config = dict(
    attn_scale=0.177,
    bias='none',
    tie_word_embeddings=True,
    parallel_block=True,
    lr_head=0.0103,
    decay_fraction=0.704,
    train_tokens=640800000,
    dataset='wikipedia_en',
)
MLP neurons of a small language model. Each row is named by its layer, matrix (gate and up: input weights) and neuron, and shows model dimensions 16-143. Each number is 128 + 24 x the weight over its row's rms, rounded and kept within 0 to 255. Numbers have three digits each. A neuron's up and down rows have the sign that makes its largest values positive.
After each neuron's rows, "fires after" lists the tokens most often just before its 100 highest values on Wikipedia text that the model never trained on.

L3.gate382:140113137144107105146142132163101130103123136198140151143165123106110145150135126113090148132115123115129169128132125131121095137104093175131153132108185135122083155107111169118168131168158126093153129132122134132154129117126135128133121151100135163076124128119101116089107126129074105113138120129136129134155090135106136088132137137166071129136122116169117119146151125123110132125148
L3.up382:107135120130150105108115121153157092091131105174153113099124153124149169121156121140123175114111140138104147145166090142118102148123102159138153143108138163126123151066112180123174134129130130104156119151131135155116117156113107157100066163091109181088164103127131114101132112130100123078129127146110137150123117148135151128131141147155085095162123061168085076137173100114134142131127
fires after: "-", "\n", " (", " \"", " un", " "

L4.gate31:135139112153101124177101141124132094132134124186162134149126139118109129117096124137066149131162119089148150139136097138175164123107099149124104130101128099120108114132143134090116136138127147144117128145083124125147125133116131129098127110075100166098148128125133112119132163146151142158108108127114123113133111175108157148093137149160141146093122088178123113155175135148177107119127
L4.up31:150127122144104169116140170135116118155100178175138142136112162102171141165132131115149156174146178131125142160167146124088125156126152090083115101113140168117146112166102090153117132163136080115146207128143113130148122215165106153145192103101114133104131089117133109118129166104125115094070098120137158130122093161139119151100171114125138084137140149145115103127147153159139167125146
fires after: " ", " D", "w", "-"

L10.gate245:122098101108104141107149120101139140139144134103152149088106103119111131141098113072071133129134108161163139128119175185131125105140143117145138118121127146144111108167116127162122116140137116127150141162129151118177113098134166132109168153129124166122163143167100117115150110082110153099128122156135121131142153121134128126165140103151108151100143117125149136140135131162138153102126
L10.up245:118145117138128149142097108148111128131102168114115142140129140155120151138096183118175156130065139121098096124120139102115116122144136193130146151124099131141142114137106148117097136140141127111135157096164125165154094096149083141182146112084100137100125180106125207140157112134129140163121111145115108146134077130114131098126160142085147138113150162109065127143134102137109138146128
fires after: " ", " C", " a", " c"

L3.gate831:137093109096155146175082107088141137125191174121123143116109080142137087116148132119149149146112131096112143153155155153149129165150144127086114101108078128117129140153107170156120112142163118119108133118123132100132099130098119133164139090156112154122089117149085100128150158104134117126128138080117145128161176101118115135079140108154090133125145147105102078126117119143149143131111
L3.up831:168142175117121098160123115133117124120137125149147116139124096133138129157114107123165171162110115076145150128164152137136137141129098137151129134113139126099133123120121163144047102135149091135131155127133076097132121155099191151151130110097134130098151150142154108097137105090131133124098150121115163109130142090179136123107148102183111089187124105157104125114122139143128129169158
fires after: "|", " April", " March", " July", " May", " October"

L4.gate283:119130132158112151122161116118157113146124156144113139123125127130114130104145177138137137051150089127123132121105135135131102124146094126127168167168112136110174102131109117121152139156148165085140099107162143141147149105090147118113195132101112085173152123128129148139080137127117182140149157135118137123100114090068110137129130155079109126155079145104112179096126141121143139168112
L4.up283:113121131108067147130112129089111131156105108115076120154102178136102133135149134138151093079071109137155113139116130146133120135134163107143164150121134143144109111122147165128145133160142105101105107128082129141174091123131144123133166095073163150160155132074135152128121119129103108117133161118090107104150125142129118140121119131075119140138109131121108114111117092120129109110098
fires after: " Con", " con", " per", " Vi"

L5.gate130:154133102127117159159103096110132186156080127104129128106199100076138122146121123088110085123123122142138078126136109119131109142148148133135114144112147116097086104107118132138174114130120182114089128169119129114100179142147130177095107140119127114136103096136129126119176131140111101116142165098143088149128135160161125150117134132148159166121150118145124097109145126119098142144155
L5.up130:124107061131077141127123118158103107130112088119145101118143118128107186140146145129111120130112092137106107123081136105098090098153096185128129131090140124096134114152117129139142139084124097082130139130166127156110112149138116131166122122138137150131122110120110166127123091092099125099113150093128147138155129112187119135130127126100110113112107136124156106145124128095118097155144
fires after: " ", " En", " un", " Pen"

L3.gate652:133154131148102111117128148190132116127121160116123116099121121144127105158136157136136107100116145095065151126117183136119136114142158168123125138139176094162100112084129089122103091094118141122147123094182107146119110137122142141130117137102151151177113124107112138093153153136139159125139156169088131143147134183161138100136110130161158123137117152102140132123143126144133114131114
L3.up652:118140136106086105137108144112180125148179146119143111140130128178127105103142154114116152112098119079121126103141109098088147092105148140153139173124127137123158128082127120113146131116136134183125158149159075110154059125086157134106059169145098148117113120122121107135129140159147127105122132171128169105134121149158090091111130151124111122133161152158114123081131178138184140087108
fires after: " ", " Re", " con", " re", " de"

L3.gate338:087150141138137106166129126133160104146163080116143112120138104111138137065144151126122113149154113143130140117118127178114142136123161128087152143109167164183125104104131160115133165178053124158112124103112139136142126133143146161056059175131162126112131108129135102127153115146123122065160129162128156127146155136116137125158176144110147134147140126138152145146137101136150102095157
L3.up338:127138131109110114119192188131142135115118098157128137117125124149130143142097191124145133083094132128135145127150108166096116111145108096107126098105134121102128121116107192092120139151104152110087159121165147170159111113085099118111050192130129143061113117110138164072163147114102143074079138112090133117132144162108143094094137149125139159155164138104132127143183147158124123117133
fires after: " (", " \"", ".", "-", "\n"

L3.gate605:153173134169102146114128173106130172140131137131076128122146114157132147163147141124146150150094074094127124115111121148101144172128158125134127152157168107175147075119117103113159148127128127128180162139084080162163098115095130128120143142144157116150110135099097132154129162125137114140146150133102149122145139114138123094159101164138105126109109093129142180183118095116080115124160
L3.up605:147159147153092157133108154128086196131162134112085131107132145163136117147154153121142133131134106067127113126077117134104129173089124126105138135151155135158123081084106118123148126143152123137119139099097101127134126148105145139139143148131133108135129172119099104131149156150132104098156124154135125106131162121150128100122119152125099121125097123098158191144134141170095118135178
fires after: "S", " C", "s", " U", " N", " S"

L6.gate770:111143111136115131144121155108140131144098153107162140131152099105174126110104143133121163147102146117074142123116102129118154129140115144137145113116131106120100147147130134123151133126117162133164155121136134088135106103110097137164102101078106116108117110122089101111114120105104170099075130066123121126130133147168175146124133132154113174134128109164173127193112131120122152076128
L6.up770:109120117159128118127109129117084108141152133116114129119156129156165111131133080151152143145104139133109127151118113089091147144125129114127133077118100122133132092133154120082164166161157096146136148147152098101103164146137164140159111150157135149138100106122113083135126136161058097140124156120167126167151162090151138127095123116100119128142118143163165129106127138150155111118143
fires after: "\n", " ", " a", " On"

L5.gate479:160106085140110144128074116103107169126144097132127188126125142115147123110158181133166176111151117142162125111107126148132111173150099140123129173157151102136090094137144109134138170105183183102150091104136123149105109119086125159127118132162132149105153139137112146119116110122126100184109088111107127142100152103138118103139122137121111160091147091123141138116119168105124096183129
L5.up479:161119137144169123121100154109112100165123107120111153134117110090152087091134186114107136078122121143093154126116114152136103117134123096155082130108136115150125068156140158134157157154109089103149108111123122129104103052109124177145132124132116134133139138077140149100105142129135095154136093170147135137129066100126085190135109110087122119106152117174098156104123146094124144166131
fires after: " con", " Con", " pre", "s", "tempo", " Pre"

L3.gate119:166177183149112083140064160091117094123114134134118124167164129129152129122108127114147169115109127104102123111117137124106203150148164125115133140095150071133161129152131150149134158176085085114108126145127137120109136129136177153138126143117136135098145092157121143131113103121191142135129125158146146111114157123178104091179108129127095125143192159134129138129168139137145155126160
L3.up119:125088097129112142152136146166117134107121139117143171119152105112146080178155119097184153148148098143131147180137119107118129157091095114118165132122168108117130153164133169120117100170110125147129144126109126126157130109106116135137082132157128111107124153124126139127127125167108158145117116158167144138121116119124088122076160206126131164161138116113123146150136107105136127116133
fires after: " ", "0", " H", " U"

L4.gate458:129133114111095119130065111101129137126114155131146061144146138119122125108130116096148126112094107156160153098145108143122116126131108079144142132107165115140142120073132101137097084150130135178125099162100119141097106155089082143138061167118118162129113099101131137125102141151149171107133118133141112129131130176149109163103155159115124124146168162121124113095113095101130164168086
L4.up458:097135158126065142157128076093115168144100128127131103136147110162096139140125166121093100125088120112145145156143128079120136128145122116161136101135122107136173110180107136087115116126135095131118173112139124111145089110155148091135092195115105151133118117148123116124073099098127180125126107141136148124159176119094066126180096100149140109119150113109117125148136148112144113155106
fires after: " ", " \"", " those"

L3.gate537:152165139139129166092149099122160125118138132154122093112128114161157110127118098159072117087136099120146133152120119158107121138129132125167076137136138107165141093167118131119157120082124093127097137111097075088106097123128098121151121156088161079103094142139103107121126087094118133088116129138126087113110140143147136156131122132125176103143103137130140132137126145068131110110106
L3.up537:098131143191089104142135105129164160120136076154125089148118119156110130109109158204113119105153094123170115132148134125113149139109134127128136126147115147168140094124095088081125087110139159178121134139132114160062114160129161107131127120144177124128098166139147152104082080136134103127117103141115119143169131103150119141146096107135134104117103148166140125108146157119151122146108
fires after: " ", " (", " Cre", "Lyric"

L6.gate639:162103129149142157189172135092140113149108127128150146141132115126118154165123116107065144130109143136087130141113121087134148176121135160149099079128129141081128131137125118117111142097164094092112145147117148089098108102154131122122124144140133088132124114114082115160086082106114111167115127136103132101143120137104116152100109133121155140105113125158126125145128133151113140125153
L6.up639:180103139117121154153125161094144145103130115159199135118147095106191124095090077137104147154145149137119131133166128121136142159155136128109090143145132107083133099121135163108125117158139138084122121119158173117117166131151149129132126188087116108137158102133166126135082094122149095114097117123148163116142098155124129159120083089108127087105131126103147138105176103129151101140090
fires after: " ", "2", "0", "9", "1", " June"

L10.gate287:154136145123151114117129115107104139133130176116112163068121134156125159154089146125103157125128150130167113151137170141154177083142076135126116150086103107133145125143122142149088140166119103123098126087149109092117141156171129143126137108132156114098111069115132114133137116096096148114107164123159127109162143111125137114146137098091152155138098171163104105107113131103118151106130
L10.up287:166141122129170140099148168111149121166140103115091132128127135152110137133128131153112128135118164112155161149142147180180127100154120146112116131093101110066168125145123131153124167122128120168149160077134078124117161140125132131145143100130123124135131071165134090146138129135103099118086161128136160133134147177097182162131112139149125115158075137164105195153112157106115140122138
fires after: " |", " Won", " March", " Nominated", " October", "0"

L3.gate86:119145097130104129125072162123132175134142136119116082166077161130178112156115095100179176123118168137108112141087127147177113161105117154117105108113166115123152127107123177119144144127152102153144122085115115131169138125107080148104126166120136119110084131133102130147112108125086125092132111154112122142134146174127164139164190127153137134123117136130150101139100139108160141136119
L3.up86:132130107137056128139140112129097075141115099129132093128139123143128153146123132165131079111122145135153084113158123137120122157137079167107134094121131095103106168161085134131131119103099118126150145108119144107091088153152081161149088149133168138108097159174111147154163175101101135104127114121101137104160190172136166107099157144172141148136081088146144153122130154076108122108157
fires after: " ", " un"

L4.gate225:126135141122125093147083134099127097080147120088116113142160088119106140130136108151093101101154093128139081097137087161126110159148161130101103141129191128130147187113145132112129109137174108154120189127138097112149107145109145119168123130144130139091168143139134082098166167134142079148105113146122147114134125134143127093124103127132120129124135157110148155129149173161171127152111
L4.up225:126138151118143117133102157151127102113110132144106141132097104137098157136124165093146122122130101146129134115166114147142120112157099139126105168110112093116147118142137081118151145095139137123097167144100149112145120154133127140129101134088123114101118110117156142082197124087135133090088110108136170152145121106128108089128096097152132143158149155110168131152117176147137149093089
fires after: " ", "-", " (", "\\"

L3.gate193:121132120123090116116127084129112094145151119123102102115104121163142161101112073116111151108154111156119137150142147147101130106091119121134127106106164200134122099123082116127147127172112165167159129173109100137123112156103124111084126154159141137139115138143136072084091176140088134100080146142170160117138116133141141139143149125146138114117140111138108140169159149129136138135171
L3.up193:145094083142118136123087107149102133094138137131130116100142150131108127138093106116135135099157133154095168129154091131093096134104107114088118113095130166146142116131109127146147138183127166177148109140113127135086151143106096106115160114093112137158167174116141135128043146101085127129083112142175125152159129175150115132158154106136131075077151139128103102114163116122152155136182
fires after: " ", "-", " (", "."

L3.gate359:139165122168122147117126090102133110138136171100123168112130157139133111170127094100153096144093161098164128111137147088140120182101123134116132113125165099194128164142141131140135127139146154093072107132107102152137130098128130112120164126138125132117131155097149104143108162127141171115134090116094111126088176195161100105115112124137116131099135123184127140140168148168133150128126
L3.up359:135141142160113126113108129130090126156126124115086153121158138118141091176105148138130096104162141031099124157112143138126130138126108140156156124146133123157149150144097155130097130130102171153110123144131135114130119171076143114119153097144141125138135134088095138140099150157146100113181157092115059088108133116142135112149131123144127115101105138189140098110120127166119144150094
fires after: " A", " a", " U", "A", " S", " km"

L10.gate188:173146116147117107128136144059126105188124164135104099127148074123116131140097131099122123138133156190107129126137139175108170139116106131137159146116154099120141105121124129102082124134126096136123158148103142109107103130134104173130138115119157148089128081158121159102154127127095141087114131092121125151170130096133105120146159132120088114157160117134143094120180120169109164093141
L10.up188:166099132158150119153136092139128158096147152116100131096136152147129118103136090115141161144133088075116092127113125102131088156143124136114103054136133160164114121158139106138134126112155124131119093129104123089097123094163111112109159102135135052167102095100111082131133126121098119117104128107151108129160157089130120160146125149112144166139116085121140113111135174127159150138095
fires after: "|", " ", "0", "\n", "–", "9"